MLP neurons of a small language model. Each row is named by its layer, matrix (gate and up: input weights) and neuron, and shows model dimensions 128-255. Each number is 500 + 40 x the weight over its row's rms, rounded and kept within 0 to 999. Numbers have three digits each. A neuron's up and down rows have the sign that makes its largest values positive.
A block is one neuron, or neurons of one layer that tend to fire together. Before each block is what it responds to, as a language model described it from the Wikipedia text at the highest values.

Description: High and degree words. Word pieces completing the word "high" (High, higher, Highly, Highway, high-speed), and other split adjectives of level or degree such as lower, mid, deep, average.
L8.gate343:525436531452543474524411483518513568517491473441492549467529526451511469487505500579585450494465473449541487490475507517496530431535494511483522515516571493427471511514543531533534485492440442491523526437475497481552468538532529516469502513448544565517549468527473378465511450527460504548419544475571473537505538518559459602461513535546433525535431455465561481493417477479524526519508
L8.up343:468536453529449496514478582532485541489533550507548461464551572411492572504545505495520433528474480525493494484466565478554512489560515507568452467546520529491456482486523492491562489486444547466448416417490457489574483538477480528429483538410557528503447499412511535502465504522597490474487560515492470477495495483584508470480483476534490502503531550410544533571541506496493554522495
L8.gate947:417487391497453507508495597523492489519470541469482516457523548474466488466495539485569473512490470546530508542492578503502557488488485492498507488501543584475428558481477570522519467473482531524465459528495489519493476579521495525365453529496533492516397464481485478470496435533539434529554510537528515535494462546502503480475529482511494566459435453521532518505502475529553501555457
L8.up947:502521417519574492470529505575568515490565515526509495561527511517525450426459566532440508457514562464593468429581515476475465574565545517462562564438562465512539510453483577513504532461524496430511552484506487451437437506570492497562462506506545471494494463528521530536558497550439512511520513524517448514501439436466502526477493458485476525447513497462546442469546567463482516472470

Description: Verb-final word pieces. Final piece of a split verb, mostly past tense or participle, before by/to/with/that, e.g. associ-ated, charg-ed, bro-ke, wro-te.
L11.gate66:508476570514484483494414491497499493448493464510550467481494423465474505499423476484513500469535447458421436528580473481485442536570494478479464497472457493482505548518549560467468439514518517502445482548515480465479513497556491438543482504431483515507490527543492556519528497458472462581567459489573454408513454518531498509482536535483478506620454511451468515500495567485475472570483
L11.up66:418519533496569484481568449511573510545496521548433448453510517509479491553432479477521449474557505490469489511532550518437517492493502534538450513532535556534494498495400519534504500535578469466559513480469524473480463484534496563535492580560550560568510486437469511511541555537527515534546502511509549512467545495500488597548440586508437540493490496482563539472539444533469569499490
L11.gate271:477529556519481459445491565487587463491487482469490494454456441517446478458488479480524481558419488465515501483468447432497466428503424537443489507522540509511509490470486518476489502427540506537505503577471494505473447496590521452539466441481503542568456490499519477491462528542485521597549547520463504494430536522493429557512463564532499581491483524612464411562508549480490455518546
L11.up271:477474455464503481465496457515512445430488530462490487510555556516513505549482473496494477504541481524459409520507490390514421470486588450526479497530444502441463508499476467525491491500569475543442469520461550515548540499463521467520488595501437524445473456466523504487511548442469515509488495479495517505502501521483471557534490602572508472531474503481505475479492536522538448505494
L11.gate331:502466531443517468479413510562519538543535524447442495453520451516475541497522452498454460497518481522474456515517551465484458480420512439515507566437462466495583529522464477532559449505510532480444515528525463545551461543471490441584593514491459518505395448561513462476495537502456479513493454507475506482526488521519417449481551569484505522485469436452405538559508486489503552563581
L11.up331:489513505411526597499459490499483445507517486502451555450466415486508464531542588402493482479468492502478540523497470490552524492499474501442588476488501494529501482547504490536482482542526454479516491434448477493506478515547462442454448459537525501574449604526471460493475459513488516485520517496469409518457542497467467475431554577638470479497441514398436542560479531467472465491509
L11.gate927:466511517542538465575544515434500503532462515556498547505525521542577510575494572444551459532520481535511459482492488474502445521432485559441541517527495480511481487474441537435447452534507483535542530525549466486490545439533467511477428534503459557502568463567554493534420457460511485491544482476465486509548495398493415559452422488514535467491503493481460440466541529526541536524544
L11.up927:466535515455500516503465499446510541548509469490548470480528498496543491432550478516453530490531531448472518460501483514499499552453613449448443543483445465544496452513519481423467473533576527543494509537488471435445469410465552486524420502524470482534435559501493507514546429489506491506532496583463464503517568429480498556489498506560445554515506491482516558504538460529469529540571

Description: Past-tense verb endings. Word-final suffixes such as -ed (and sometimes -s) on a sentence's main reporting or action verb, e.g. prompted, urged, described; occasionally other word fragments.
L8.gate310:557528562484469522480527533470482474438502474548412518560493504548455453483518463473529475536465506443487514459477514499472533509460517631530476494505467548449431495372484552521447541474498430540558591418551497518517500513533563503508466491533441525554465516505479504439479515503553517524537485534530472438529504441506455568590549529458532456569510436555513460461565527490529528504537
L8.up310:455509524500492411636491458476462549553459519505518663442515472453451491548451507491488596528578479523466491494390562511451511409390547492524512460464513488500476506466487521492499419490564456503495530494481448443476429455539520477576445549505515489453554488489558495514435484545421524460492482528546497488537491479445510508479512475563518529477434464471568476491485547517461398476469
L8.gate1305:493516479485558492536473439518558549517527517522430563515477475456494475481526470508493489526530497477440549557492474491512543499490498536510567551469487501431523550484473470525435451593401505562582482454563462509515544539554513543517546523493464524571475500443520507405492500485495575471424448469561517492533566501534475529452495498587580491433491497417513494486559518407490621507481
L8.up1305:534493534517499490445545492507529488429477482522522540546514542566433551555423504488595563474457450537415428416469544469476531448449513444491479563451507447484527586474481525512523471504575511454480565561505462496557562517496464514475489513540465540461466507528513436526492542512532489542461436480468528488383484529513496540533527485446458573482461473442524422542582492495508513493524

Description: Verb inflection suffixes. Word-final verb endings that finish a split word, mostly past participles like purch-ased, represent-ed, writ-ten, often followed by by or in.
L7.gate32:446537489557557484474543489512545491542465481517473475546532569460462459445509483492545425466427525472496535538531536534509538390443476495447502536461493545497517528396548472564436514505506508490492551501520513511456546414539526504580523573472437460570511511509511489410471453555482537434502490562527473491488533536543500516463469537522465547532470449508554556505465484549444520546519
L7.up32:517470498531459473421448444487514418537499464604487474441504478530552487542543511454528542531521548414480498488459507535537513533469551521458423523476496471475489479531579468551459475552467522468518525513407473467502521506505526513460481592533503487480459497498493445467476570495400523490554524460502507453395523516474534526516576603474516472446543517480484430429447496476537655444496
L7.gate92:581570477450454526541456517433485458514586535506439494497539536525494500517504446483449521443511486484469464553533469473466547490494449565464537548424454479545419564476471445476506484432533449536435515510460550487425451577464446508496543465494467489575416483524457542487514499542532504472469448483567574484480490462490469530414441534506499516455503507548485477484503505525503526488524
L7.up92:501503443514511563490475467441421455512440464495589538505514542505489529442526451530485457494486495483494531561468465552572498461480530440506484562467459486585499514468544510474511482440447438540483506517588507473445449444525466485546487533504482542440453558502519535467494481440574468552468437514533499460475491506530510528554492562464536470481432507436525522490555601464496489519488
L7.gate487:510560531476472513466416486488539435550597463550507480466476476477486500451484532524476527432516545595464510477469459527509517394449459518509554476481460483485509474414492568514457463506481493483570498482487401471518486525492502479530478474468486575524450467566488523509474496509442474515483430533521525509513535541509458538478453526521516508530465445544522416495548489476455529544496
L7.up487:451533474535543517450542477462452440536518529461521544481536541483518515537495450493480572491492505528510472574463528532517492529535513462481456525462489523465510460407533551516475553521538450462479531489500463438410486475526498515544468502494452515540434461470493494520484540473538486508486435514487493443508527411479507519447551489627585461532540491572487536486545524460519553521488
L7.gate607:517544552550510579542508431492537475496463519420470484499561439473501500508421479434554504539512430502424535485469529455519467472526511491614563528523433564491489429502452489483437434482536558456522519460434483579579558507583477496551461523505524590558522452525492514536503479486509449467473447510539523518517558535516537523512522580548498513481548467544533494545504480588520484536506
L7.up607:559539526536504564536477480488516547477543594546535535561484506462479529539511411508410518498574495476473541497503491475447511503441519521491488468488459475530428454462498502474477507485463553476586554514500534467477523420480433439570475503495474502506486560548478524501527517448540447472453518483546505505535561507563495523471481512468516500510509457548589421571580477515548439505490
L7.gate618:475570479466511427553501446375514452493527484463461541417517498448480444554473451448651581533509483490509444495447493432498493532493512501495494510493539558503471543490602516510432533547540465546464436511489472542409477476518510506538465463472476476545446403540479485513474509504455532558489487524502488476472489479503507521489486448537419526491476516471557473538520473575489440552507
L7.up618:460526438548465507533587552563523533453523485499529459535542510469468554498545522493542551508516477579445507507457480423478478499487480443582575451528531504533490481469563514526517497491450483456580528431398511525469461491554508480450525475566556591560539507494441472494508553514521556511494482468570526491505528553470531522508513475559501469545497524492509522448436457558431547555533
L7.gate820:575535498502455507506495477470456462498545468445465481498538470506467509487470457476591477524466543466548460497362545488523488440479482518503531560470507509527557496595428501558477458505520492514514552446536509539556487529501507522558433466474517473499488476483583548472522455561508536537470501496452437470528492449526433518493548405503528518478480469507603429516524476503479496583554
L7.up820:367548520497465526499519448526502484421482526466475538533483508463441443474525494504527446469537496448509560460484535560550548495567543455439493555506436465519477526532424440470425532514504520519504448542440490520459520466572493479526405539432464456469465501485406562486540426437498462497489464535519481521445504536488510505529462428471516571588414495488517483498482509499473469533496
L7.gate955:574486519476537507567596459530509526580544439527453492401485445460534541467439526456530492509556484571507532538463467485490497505435494525482486531551474514521489474528546581548510494496510475479534480553504549485495537529566520496496578401486470554554406425536447498523492537512537587591511492555567516489457562464439450569485562551498507506428487460515435509503534489562488467445563
L7.up955:436494571512509471490531539500433518506512442456513502390419470514551476490459487455477568547460437421518518412487522561495512411489541466534471443511460509468528537463502450477469481592466527509537441545533555511490479518468557479538462538433451473499496536495543560459466479468553506533527514506522511510483525496520473553469500482534504463497545522523570481511563480458473531545500
L7.gate1029:447475548483484496552509490512508564509454539484499531421492519458592488498531450497446453473544523497467513511425511570525527494458533514484495542488589489568473546555437513443485400482492461561567531409446451540466453473520480561553528610468510525524475509511508497489514481520537475479465481563465503521509489528492463529510446466521444439464519477480511523465513536569495552562566
L7.up1029:561519475518447535491481493451516532533502504407487534559534498519416524466536520494421490484510509538548429447583446486507475528486550502505445499449511470465410515514494521481463429515509477588467576512517490487519519439505543498477521503504468473467492531560594440481531507502466515562491492488478540461472572435521543505473497486542433516524533496522542420516431537475499468524501

Description: Subword pieces inside organization names. Middle word pieces of words inside multiword proper names, mostly railroad companies (R-ail-road, R-ail-way), plus names like Mathemat-ical Society, Cent-ral, G-ard-en.
L11.gate140:424559525522423507509472482426455505536527474544481438519525456589465526508574494499547477493462483490526514473529521473497503496457539533543519531451568482546489514516503588463501435426518497496511471447433574590507485525553607387543502466453476436448502496578396471499512488488584486476469492520512556463456515550495483552483492532510499470471501465521558452469444444436559518492497
L11.up140:516526462546594544555490487475551411482524557476502467540527567515522493432437463491462469565502488552544582506438494510427598536502496533503390536445490472513454561514434455488525545506561508489532515471523552552538522502493520516575517485526529501531554415517476501441512593504502558460478502490509556391483499504550477560495496455497518481501510483484613506498485482544634477500469
L11.gate387:556478557512513543553474466476544469452496507524465484565520442492545445517482523464502481545519485505462504537519531505535628526493519566420534535456542471505512515473484555482494549507429433488545538526557473543497464437511504487511460537480454505485453524566517468532529462493468546507513534494526524525527565473550492585508482451567510514471489499511570560511513537475564501509551
L11.up387:544513518451523530486499472529493530481490500586487499543476519497488533472460510505493441462493582519506574436465535601484542453518482550537497588486522473507514511511481537542547548488476449505484535471487460523524489444549467504564464465525456523499497468469575487541556494559479522497472465479458486560545634571451523496501480494495529524491344490518544526456551566492567542509488
L11.gate447:521506553501498462461498517489508552409486571512450534445432486503443435527503473490549480465474535492473540462445527521440464468556486498575508478508531548492461522558487490492467536557545502515473563510508459516450440537542504442507516569480478534543476492578497495506430474426529559415513507525511520506494523499604468561443488562481547480528455478472462516455494529512499491416468
L11.up447:578553517488455520475524447482508502535446502547519535506515470478472533536427575395576494467528486537530540491532524535454499522511521477510518455582469514511455525520472502392545458571547523494566494445463565503491541440532401517515489431525514460480441515402445452549494475455484492491482484505478509441396526521487465519510578494514466470490522489518455513483522517470547528504519
L11.gate1278:541512492517563557568441493523531470496569501454521472495430544494530504473481519490544376502437552549557519512500542544455499527545478548551536513440485517476470491604586519454446469505439481489457476470552565608455494493480505482589494528494484505459589458504507532443501520489498570543487483484500504495446458540530472529517596519542493505572553477507570483501472499477553495553474
L11.up1278:523552486530518488457450504503462478542468510516493536578479436507463544497530507459552470525490424466519499443458429534490553540559589559511498546473630546492483627523481466488477477473583485547564482478496439468477549585529510502507513436459523417511483527517481465554523522478511511467440459497493497532545473484538492559486490575511545507561514451492531461480527543500557524590490

Description: Mid-word completion pieces. Second word pieces that finish a word begun by a letter or short stem, strongest in H-igh(way), g-as, med-ical, also g-eneral, tr-ad(itional) and high in compounds.
L7.gate130:533467410481496540528482516524537472490473473509445513471459525492504462429518511540563491477488485486515530455536451502497542560458586468556491560553516536527487451517503523514526497489501501598462507518482457551501436539547534547473478510491566435528467480535515530520480418564526472456474454510480478569566500494446552512537529565431523503505518479426400447520507548407493544470527
L7.up130:503540544500515472485523481540520531542453484490539453550536543401438476515548524534486448430507517496513501528419544485553565431532564480469499563610531515462509508475504486541500558523560495561483529509516495502484476505571494533520492519474517414513501544513552500510514495496530457451505491509497467570503539567457459509471466493455484565509547510515452457485511472521519487538621
L7.gate322:501474545472483526504460453445516488447480435469476476478484499421569470540483497484516547418514523522555480515446450507563544507490592479470512532404495471483544520504451518440535458465492431410546501443514478518524501501516462507553494552467531497491421462527519499498539480558564524533470527528532502450495535472612473513451506480522423567394582474487539512543468506535502522459528
L7.up322:458509458466462491542436565498533547485515487499520497484558460467594558468474527537522506435577519474532522532515547480527445435511503519467513537507526522502450517433477526472480450585453501567491526519429539551470409482517520487470467482529529580564527556443566557453489543524499528573481530475560460584544500529484463480520565501570539528489534490525474489471465453551538497500509
L7.gate448:564643515527558492464456559473522454454564491479509532550435547540511498511535432488530542488499544444529507519485457492440545502528459519514522463450498472527507468488446490530460433516516378495453560468521518500501467522503511519515547572473508520579504459524467515496493571524545550580476540546528463554494518526475415573459540509522547498489437434488467462465472506493580503522535
L7.up448:485519416590515489515482555506441557460492479457573572552495555481518528555439573505472492468467453533557554485518457468468510462487559530496529525499539499546448449505597573492579521450483406552463500479483489512538502479458529468555588482570554581440514511515540496497504488452462464453473546564463449493526453495541528556494554474496518472497512507497479532562494425519555533528540
L7.gate526:596579479546498497544546458529444427482624515506514481522484457504504501452484503490465410513524483524519512442531519506506492453465516483516479408452430576562506496512479538526472493501526515473536483503600525565501501420487511494522540533513523487478490523465537534536466526483537511488463444540489464581504528586515472499515488536601516530517554505525481502482511516510516529469593
L7.up526:490511467489531479502423553468483543487485467495451566484488474531475504465542463452495489455552410497500476418505508504449575499480551488451429388432468477553452519500513576561484511442536527587511519442512415507510453519497579540572474516493522498509515478542513548521531528494411460498482449504528458495527477503518430501483538491512521448460458477527456523510393523537529530425480
L7.gate912:473489502404474551439529543532504546492562551554496532533519485536532555438446463472529526479570538483490482554477510480546503504555559524466500529506439522506432493494480529520514463476583490539378509504501491501480504511410483505487494464512501476449439540522484488443477481528500550529499483507561491468499459507553526525493529509525439469432512454461474466479508529473423517521544
L7.up912:512460516441504477446524506498559567450492526524516548535515438540509497485445511503509475466534501479501555453480538568409492496485500510477576497516457497468453509491475484486508473564517501423512565495451529500469490489517484541516522505514485502460511508445510485538487541570506528528390472430520528482530539560516479544519558508441531540508460486385453529490497575488536491546492
L7.gate948:546536443491545538498455472464550506578537472494485438487494468526458491462441526472518490471465515517524504568526415611480497461460476472521535503427517496417456481541495488536484450471481610504560553518560460492545442494500505544463467482487454519439446458507462579562522500542518606491531462489493532540515511473492480478477523468495516487401482448528518500475467413473565540536505
L7.up948:470508563486509593488492478548532477531449522442525503494472462462488493453424542530490518473426501505502525502485493534498503487524506545477448560539513525519541470463475513564605518455518570513486503503488448450500470491519432583428495440503475512550519504500470526546473515514446504521596538545552464550582431540526527504546478554511476553566483537506469488437448505521573459447471
L7.gate1049:530510480512521507434432453560521483457466486435437458484516486486556482438447517470485417436564522384468506442518576504516596498486516475485429550513461500525464459461488561483486479427475496521549555498482503547574441476514539524471480528456503441541492490522472535554465514500586498442567500520497539518558474472546507527483454532478511492510566477417518521536501562493498473524490
L7.up1049:508589486554542470532489545513515509491575493521551471459510492535569543504528513505474520472540491514553530583526496452517508485527509553529518551473351459489482436417446467416495500506540379476547521391454475451504501461479481491483402506492479472516464513550448538486493485503502497457455455497537443498487475543447422504464535494530512550530488481501486563458470526520473536539472
L7.gate1187:428504449504485442435482576468543464568490467524435469561480536520530484463552557477578476460507540497539519545493529584488542427456536489529512500574537496463548512537497527528568490580493542506545540492524515552511518495549529510494539565551573490464534464529481551532460445554495516487502508521552455523479446508498445577507495404466489475475502455507430533510448532481545448470523
L7.up1187:548555472536498513504521502476484453563467494502558549554499508551525455528486509497552487483459506500468479486483505519471534501539479539482562442569549591442453488528547516531482498436460530538464472511535455500517559510488509482540483540513461485492435492483479475629555494470530469450557452532541552588552519542448500510501506505491474534504487499510549555450511530531494423529519

Description: Word-final suffix pieces. Final subword pieces that complete a word split into several tokens, mostly noun suffixes like -ility, -ion, -ance (stab-ility, confess-ion, pop-ulation), often followed by "of".
L7.gate85:447547537414492505535536418501489547526477439553474570436471517554477459523494527470497491477541503493512507468476448524554494486508511491507527485525459480489538450516518567491536497523532497553550521501510564508479475497485525498535521499473480513583444496560488461450511444504452537507466476444441500438477464567442465499606451451543448474457478488523592473468556486541543444536510
L7.up85:457514511506533551617511494546465547432489552433503437464553539508513476563522542465469544446486490559406482510505552498490454496473512466538532516513503508454463516403521487513509442516459570402508494469513485463474467477542472486554559482479499467509512496506481508445519474516514489564467538524489453472539484458489491461502507484507500512467525502488496423474532630528539438473483
L7.gate141:501475488513538468473508556422535530466452602551515559536503510469453511512434525494546561437448539497516597466484479476490568458434512519544495568478538485579527481482508527492497460509525483497465580457500511480479478491510472486576433496471479506594581566483477507554456485536516500510494534481519537547504510554505457535471427480533442420520468476554445495454533508466495445468490
L7.up141:517509468406500540477601484493430523535562417473545506508506575516519469500506496464557438517496543553461533466506583469501507483485537570558544496482481462527496406499414484571496478503548544560488500490439507505494503548576386502606499563541528528570499455446452475478519470482489514470471561492547514532496497510472476503487509468539460481518452523455517506470518551484429523430502
L7.gate370:510556509522497492551560545543487588573486441570535503506524512473577521537514523463481470449525526546468528548494550508492530519457504528589432551524526535519494432475463441504552505459516528521490455473454493449483391522554531502577537528529460545515514536532537540434448488477517475492469520475558476549507456475525448499566432575526457434500516520448458495504492518493487531497484
L7.up370:497519591472537544487578522434567517546513510493510504538552445475470477519489504544470484510430493536558513535501451624507547572512536547542481427508523499466490478473494474505468461553555527475470527535509524537436468598464477501599504501499533497509494489477534495485522515525473469453563539580451553532521519480488516522432535531457558483469377467477525510548547507492537459505501
L7.gate383:505440434526517470415556496503481518473490540468525534493477450539566584504406533523496505444445474496462459437538536506563512542513496558469566521454551516474545503542464544494461446514484515481490501456458528486458468500441532529462486465439525525518485453469517479469507357508461547490406555427570464523499383576478494527514523470522425554493495482476518463512480552554469505450523
L7.up383:459472530477541566539497494509437446494453425498470500429543464506493437470460370527484506443546473503495512445496510488467508503540408429541494561511534570448530432502516505492471494511575525540628573506559534447462506473398462493533480460517534502475524543484464460536456504480551452495477486514489539463551486488511482519486576497513509596471498467497561519508523529570439493508506
L7.gate456:519499494421490493533451499507445539519504527540482501513544416512480492511512486468502483509534400520471461545515492531454556527455479480523523559516578398513531483459465533478521460516466461480484515514507494455435489454521489498450503496497471508542525483452428458482497486510459545454493479507469535486586503524489533569545414407435474475512398465475561525498453529462450430467407
L7.up456:503544476492481511519545518532491500504517446531464545504479519500476512425415518434509495538508531547401509490514554477490505499471481527470515498453539469464526527471459537492481484499491541539468466541470474450510517570497474592542469572493474493471527497549541463526589465488534491499499557478487409524570432532443542493515497462482444496474547499606504515543581591485573464546544
L7.gate678:519526569511559456473542504560528598525475489484498487477562496477520450496459507511486533491480428490577582471511549445554520568528418518526466542500573412493523482553457553510549510463574544495530490481483541551497462550475499547498498491485484524535527487503531531502506450571405529551525489626492438490535575536501504518569472469436514436497414453508533489523517520485533498445529
L7.up678:552520478528470518515465523497539531480526469481569480472497429447593462553499488512531490533498501489543485468463565531453489479404471513425565458478478508642546447495493471493473468493516497516507520585488518553554424540465401505582531513501515478462480512495518488516435481468469492487493512480553473489537500533417493495532463503442533545479495517448528553517481487452487477531456
L7.gate1264:479495481432532486567558519456462476550548520460515501475560524495531474512511540504513500481511503509434508471528515508618508492460455481576510471406530516476561497480522513487505519475557475547494476459528496560457520540570482563477444515580529582563521516435493508525431453468479613482522475538484489421589552449428444538489482480512492538450495438495512460496544569512507516513438
L7.up1264:480418529501495536531516490415478573481493458503532571489427426450484427468502493531544403472483526476452518490503523502554460479536492452510513432512420517517521503571464458461513517513444456596453459507496409519514453510455467531531484512454493485530480445517554465471532496466509462514467509500452534446477560563503533526484456434536521446533493545515528562564494528542465432541540
L7.gate1334:470477522526445436537510477499527501498519511474482528475463443497498464544487512480493513478486519468439503537492491513502546469447491487547532505496515506514541476609489484447480430512643450553470500435498471548502464549504542544530509532480487490561456482487438560417494490529515530533517537435454518499439461473489552509430476538500400553484466486536526541532585523389464566539447
L7.up1334:449452419486480519491554533477440521517567473484490549517525517447519527477517524455465577470454468454488464479508557457576414596505465487480537480476522480562491505531481498516532449401528517518528515536499507506511541471539455491517513416493553523523504510483505541518514424488492562446493480557569518510522485517500501569539494530454480476451459462512601521529454492504482509575542

Description: Noun-forming word endings. Final subword pieces that complete a noun split across tokens, especially suffixes like -ation, -ival, -ence, -age, often before "of", as in oxid-ation, surv-ival, def-ence.
L8.gate587:551486549528633517482513534386515476483530404538486439540458473594517505449476478512540458417528597501480495542505537490494492478509478565516583498500536515537486491507528455481515473521500519478528554539535451475459497532537409552490396482445504528474500513491449519473464507499502500451468435457480430508507603541556490497535486488518435513455396459447521500497524538499466466518496
L8.up587:518473474517492499507472471515440492592550560486570496516540454508487463470494583453443495465512562534554512455490565432448471426537528548542487494524518507513579485551459473542542487484532506627489462574450444455496439542631540520493536471499436436510578464542531462476488486471442459457506534469452505540568465499493506444557524465469416473491438523524510480530521458521478467463443
L8.gate1002:464463496548440390500535525424521555472516474564520490472502520536475471532499516521491479463465533502471483498433546526524558527505511469470561518481574514474457458467397523538538481426451485527551596562481480510446523515617492473534545514422457456469441445507550507425470510485473488477543467465476481490517507439490513611482474492476468490451426489514559504487508483537479502506529
L8.up1002:460512555496451454536511489438446474469528458483469466437535517519575534464458539554490464551546522616473525509452527504509542475506454487479476532518560545518541468532452530492520515496477461505575537530434502500460464521569418514556468556478567469528479489510507541547469437459553484511508473421463523465506565488497473531447505481505514535462434538498442452518494475475489523482481